Weights of a small GPT-style language model, trained from scratch on English Wikipedia: a variant of Muon for these matrices.
MLP neurons of a small language model. Each row is named by its layer, matrix (up: input weights) and neuron, and shows model dimensions 32-127. Each number is 128 + 24 x the weight over its row's rms, rounded and kept within 0 to 255. Numbers have three digits each.
After each neuron's rows, "fires on" lists the tokens most often at its 100 highest values on Wikipedia text that the model never trained on.

L6.up182:067144122110171123172158192167151112113096116146177167115110128118090121117134095122147093109115156084130142084125115168120138132147143111153114137172159141118120126098121098171159157133153120106092093092151148112112136108117133065141130146123143128143114120138104149140142172102163142134
fires on: " F", "F", " f", "S", "ive", " Ph"

L5.up388:112133087138142139154136115115137179171115109112152133074113137125104139130116118114162125177167112103108133141132141132102107121136139170145132149120147073134099102145170114182143192103102092126100094114140100138103093108160147131142133149154140142103149093119135152121120150089171099117
fires on: "."

L5.up102:163152122127125149138151124146091109148095123101103115143143131104095116095110167153134144085174144135158127138161141154126138122145157153126139118141139156075118116090156108172075141145174104114092095129126115142144152138123098154106085159147103125123116123088110117103118170140144125195
fires on: " g", " p", " b", "ad", " sk", " sc"

L6.up152:122097130118118143111087116168171096156099149082157148139122117141130154151136160104138081105148111089122111161138127135109150104131108138161158138120098132124165116096131089131118182101096132139129131160160085125172067139144125157101129117139149191121106111125120123154130151118147144174
fires on: " ", ".", "\n", "al"

L5.up196:148131151136105123106193154125109138110100149128089156171143141144080103152123119131135118092152145054176095111137110096145133112130124108107149175135095115134159106099146092161155144159113097126118127124130140168104135165124127161113132128152118160107147120147159137097118140136106123096
fires on: " O", "O", " o", " sub", " Ad"

L6.up92:147100084126096123071143092104145168151083138106118134162113146130113150124136126106142135149110169114148159100135148136116149149121139157145129109138130179105107103101092138151132115177129105084150126129099127113166127107094122137133155141149129118121143139090127139109135155116165105113
fires on: "f", "F", " F", "-f", "ic", " Sc"

L5.up402:124165164112153108161131150082151130126140143139124110123129120101087128119134112138119135140176090127132099113131142093118127109136090160130152114120172104115159170134175143116140158158111084123147102118115107140176127114164088100142160101106154140097094152110117114136137159130106135135
fires on: "\n", " inter", ")\n", " UTC", "f"

L5.up535:171110104124120142078134154103131157144106124156117147121134132112164155093124140114153128153123128143111076120165118095135148130138097096118103134102142105117136134157124148132120116137096117069142151104119143161116136128116117121159130114139150141145082156128149098112105150082133192159
fires on: " of", " as", " all", "000", " million", " "

L5.up334:182164123143121139109129168149125161145101116168100147164166122102175108136179161130173103092159115177110166150134085129157122090138110129172124106108095104146127119117131124091148144117121142124132132174149104131118129110097099116102105181169147118121124148151102134125112124137116046154
fires on: "on", "ay", "ad", "ak", "am"

L5.up217:131112153151116161169127094161102148119137154122129107112133093116134129119153168166122155130128162140121082144065130118148117143095136072143134132129106159121095119140157119140149112064111127158113152118133110134134082119104132108118117095113140106039142116098140139123148112110101135164
fires on: ",", "ish", "b", "at", "h", "iss"

L6.up574:127138164121098174130146077127133131151164148095132154153106128119178162126121144146091123146156144119114112149143111155136155158153094107152145130122146122140147114148129081143187118075113115129209097105094153151120164106130110090089099137165117169130141142143089117122139120133130149181
fires on: "D", " n", "R", " votes", "d", " j"

L6.up498:122106129129113117104142127142108149112125111111146127158133121158136153130180119112161155155129146114122128114160140164142097115142132100125157123104186140123141084146118101130105108113105117132148096117144108155102127145114167142085118126129113058123138109138157150093152116148137115123
fires on: "ug", " reg", " comp", "p", " According"

L6.up57:147122173118152103130125126090153139174140112106114126128152116121151092144090158132154109121126171145148101116162147136143156159122098121166106161101170154145108108122113140152132159090124111112117130127124104149105125142144096134118112124110157160126096095124111119147144164100137137130
fires on: " at", "r", "le"

L6.up332:107091152121110136144141136147134115096136139160190152084157122113125139146147085131093145150090141165091117071131120120139120111164149132123130133128152118123144112106125121163120152150134120127171133113118164115127093123151107109072111144143074152105094106167111141127173135148116110071
fires on: " of", "im", "he", " We", " for", "qu"

L5.up220:147164128099098116090142124157138190126110116135083151122125092118144088097142092146089107100130122150122127074152127147147118149081176123118089128133116119136115122133106111098135076139101110149113138138120150147135141111123119150117142107143098159138091138142131106160135174071141114146
fires on: " of", "C", " his", "c", " acc", "oc"

L6.up30:099136124147127130111119147119135065142133116133108142157145139120117147132102078191129102154112119172119138134118121153127091158157071158189146125091124108118091090104115140118166133145088110120131119169162113118104085144103145110127132126086130147099139114105126137108136108135136100141
fires on: "a", "oll", "ad", "e", "ill"

L6.up211:125153139126103152138134123073157141100153138162131128102162129154099150131154122123147145179166083163125105108139119142110150141148148139135128069109133118160129124105126107172160094112071090128141151141102131166175115142127129117134115155151157158153107135094108138118113140106129126095
fires on: "l", " and", "as", "or"

L5.up242:155110155137152117130109097146114127152113149134107117076125120112118110104126148127114125098139094157129124099116148108170117137120135138140103146127147150114126130107092126160111153166113147103125145105170098108180149124126162164174110135183181163136132137116109141105130136145094150149
fires on: " Pro", "out", "op", "ro", "re", " pre"

L6.up192:080098132100143132154109139158123163129123144111127090117123156120158104105145114115121134166161101137154173090092149084098148127119153137158154157104156140126136114135130116132152135156101134085147102118126107108106085135129123130129141136130135117147125155119154113149158140173123129162
fires on: " cl", "b", " comp", " Med", " d", "ed"

L6.up457:133106086163126164105113139149105175131105093122149121150160136124129090113184140167133094111150162119079114106130129096085117119157118098127141128108091096158135107108128127135139151110114167151134113149101144152161100112092152171161119136136153153137140133091135138102186142081095156124
fires on: " ", " t", " S", " L"

L5.up184:118132149095142126136156155167122132136122111121161120101136130105168100127135107189076140130128179115154150104134089128133091164092130145142120116085083099120061138091143124150162099109145120143112126099146133139099126176097169144136156121103164130097120128148143113086135129105110123140
fires on: "),", " is", " was", " most", " American"

L6.up521:137110140118164144113125130117127106146084140143141138149153106114107142109158142093096131124084104148123135120160113122088108123120174137157162142121114123169125120127144116115113132111094107150151124141155154143138136118151159136116106133130125129131133130159140148168074118122122100072
fires on: "om", " Am", "am", " Em", "im", " am"

L5.up258:132150143150091129150133143094112164141094167074157164135127087130126105146135136081175210113102112107086117129139113131127177111147101143177169107098139154127093088140165121112153150136153131126125144088117153161127181164164124193126109104133110131108128098110131126103160134128106159104
fires on: " o", " O", "re", " Le", "ri", "ul"

L5.up371:099155080134090128123154153166148141164092174174189115139121120115098118145124158123128143127134102086094089144098121155132096139118100112163132120180131164130115158114113093152120123166089150132141112161102082120143111102171132166107116118091163146122148173163163120153115146151121136149
fires on: " V", " W", " T", " M"

L6.up159:124108102102112149128086151117153105101116157117144108144142135145118113100164126140075150155107143139126121078122133125142107101105099167156125068164104121133124146128156114144134127144167136120134118122116111116184114118120135119188102120135153074112151139110102142109095159091122142112
fires on: " he", " had", " later", " never", "ently"

L6.up32:175142153123093113099107111129123135163097135138152152151109115107149145128134146119113134120129129123094146135170138140141109114107140127154050115115096138131114142134142125125080131069147145108118132120117143149080125102113107144098085148125151116128068110149122106168136117101133156143
fires on: " a", " ar", " an", " at", " all", " th"

L6.up455:130143124117103141107104152132127124116097111116157197124105089141111145136123139127139094125130157119106076093159129148110126132121121140137111127173091163108115119156089142079098131070155119140124091137121156115147152112143158151151114141139124074115120120138104142116100093088088126176
fires on: " to", "ri", " by", "0", " ro", " gr"

L6.up14:107112096091124132125120109128150145151140084131119141134149122159122141072098126108139103095166147132147158123132123141123143082103121149100143133158064114077113075101102110170098123111103093168139161141146100121154131138109115092120119143195154177105127164129139132169109154118110142147
fires on: " b", " of", "ch", " B", " sp"

L6.up350:131138155097175094139156129097115131152145121114119124145148141146166133118139120151099139106137117137122123163105138167113137134105141088144145138094116109130110117158127100129124137163107097098099117112145115107128117111113137092158111113144136132153120106081130159160139087092143133156
fires on: "-", "l", " d", " b", " st"

L5.up183:142092104112165126095154078098142133141145087108152125115101119060162161117143132117108127156137127155109181143138124137136161105100189150152105099132141119156100140090143153155136107135111157155131121124139103117134157159108141136168145099138151127159111080129153172125167136121139134136
fires on: " is", " and", "in", "),", " was", "ic"

L5.up8:115132117117178147157073099139130134145116060138122147123133154100153166133151125102124164051122120133162109156152098127131122107155107125142137142109107123152115179139112138126137100142119111147140132155144177132152128070114102162092136121181164103097109146125125104094123127132084192080
fires on: ".", ".\"", "ers", "\".", "”", ")."

L5.up413:157109148104138164154119140095154114191130096146158118125146190161138158145120110119122096150166087160100113151111115082143112145092119118109128138114097126139132114167151156102143092099145121134124118123145120131122116132105145118136132143127127148135138137139125123115107123103082069118
fires on: "s", "ed", " known", "er"

L5.up390:069159095144129156097132098131140140142140074099111115166160123092127148138111095100132182110096138110151132147151148095140099111127142154108126147118100144120154126128111147155116097149181102129132148119134150110136156178133123143098103129130141159092100164150115095172111169107131146164
fires on: "C", "B", "c", "P", "amp"

L6.up397:164122092104111104139142140117112117124108159127173157139116139101144126129165093133101139128105080172186093158127156107129128120141107090137121153153137170153174180126126147145159108187134085136095129172099136127126098097141122117102165114122137090116141124118156058151121102100112112147
fires on: " G", "W", " of", " g", " (", " $"

L5.up107:095136115138110128101118118137137138115098132168155112139111117119113084179118157177155138155118148117113129123120145126146141136074107125172169110128155103120124098102134097101176120130164144156144102147131144155136147139130106139108118091133109112141156144118128087125183129124122091110
fires on: " V", " H", " T", "2", "V"

L6.up270:105179126136099135104164115114115150139131181149197141141135104138097102166148114095128120138118129147097145102154130156111086126116158140164154122143129115133109123104131121092133178150172107131132146047110114139162139129154124087149110105162160100181095101128127125124128147114140100135
fires on: " P", " A", "l", " p"

L5.up480:114115127130094131132089082153148098112133161187132142127179137134180082130184120158116103073139107121114126143121157131118096107091099157160122158126154099097124118132117104144147115121115114108106137111162139126108143106105113148124171194080151162154088121108100078153117131150183111069
fires on: " Med", " equ", " organ", " Leg", " Ant", "ual"

L5.up338:105160113131135167095142171078089145093136117179150113183164142105099121121166098126142112112134124121105119151127113159112125152095121125091136117129114139141108157135106122175163133142079129112112081112133114116127087153121168108133119126126168124074129117112122137084127126136144089127
fires on: " |", " and", " to", " with"

L5.up170:139133120127088122184168099124110132172130127156137110138165141164135135148139110134096062158133116147114171125131121133104113083103089165129149135135117136125094104154107123136101075076129103110135161104152112144126155086088130142125120149126106124082150123132147152102150127134102135131
fires on: " l", " For", "ed", "l", "oll", "I"

L5.up311:146097126114116133077108128119101103110097135149089142130108142114057153134111090160112107147138121122077114130131107106135160104121109155114115132129075114133103124081123139139170121117110097120156153164117172135147127141123122125157122154159162126102113103111112175153133134163121129075
fires on: " m", " New", " over", " rem", "el"

L6.up119:117120147108117123127063113144120133157124161129107139117135111079090120158159121135158157138178169113104101105078118109146113176135132162173129153117152089154138099112151127096143186142100104095146150124145140129131125106118141154101101151112126115103076128090120156137122099119100091133
fires on: "o", "as", "ra", "ro", " period", " t"

L6.up83:105117132120110192097160134120132143110123126118096131169153115083098147105130153137131104110079124131131137131156143128107110132140153105103167176130132111156124160143132126128119157154156149144095095161138143144095107108155084135142137113130131117112118096137158106133140108118146141144
fires on: " s", "ag", "em", " p", "alk", "un"

L5.up179:157150125161092136174130136102086125111143138132151143184163089128104142147147087142100093094089100138125144125164136111134108141117118095121127126097106151168129111142139164079115143105130098067123129117115114147101118183122115094084165164149162163110104120122094147126134118152113110168
fires on: " for", " To", " with", " to", " With", "L"

L5.up10:098181149142142095124132126162143155094076111126129122160128109138124099097135125113114172147097121146146113100122143093118120099124161132090119110134142129126098074121145144108145109164115138130176106088110130099084112082119120162079129114127123133136182123126139149156133163163162163101
fires on: " of", " n", "ric", " his", "por"

L5.up53:086123139149148099115114152087094099099154153114107110130116121123135152130149151142109092133105144144120124107132111156164148119131147175127114134136115121132104149133102112163118112126142175101105077120148147177138102115091141110163135160128201096113127166141092154122079098071151148127
fires on: "t", "is", "/", "g", "ast", "d"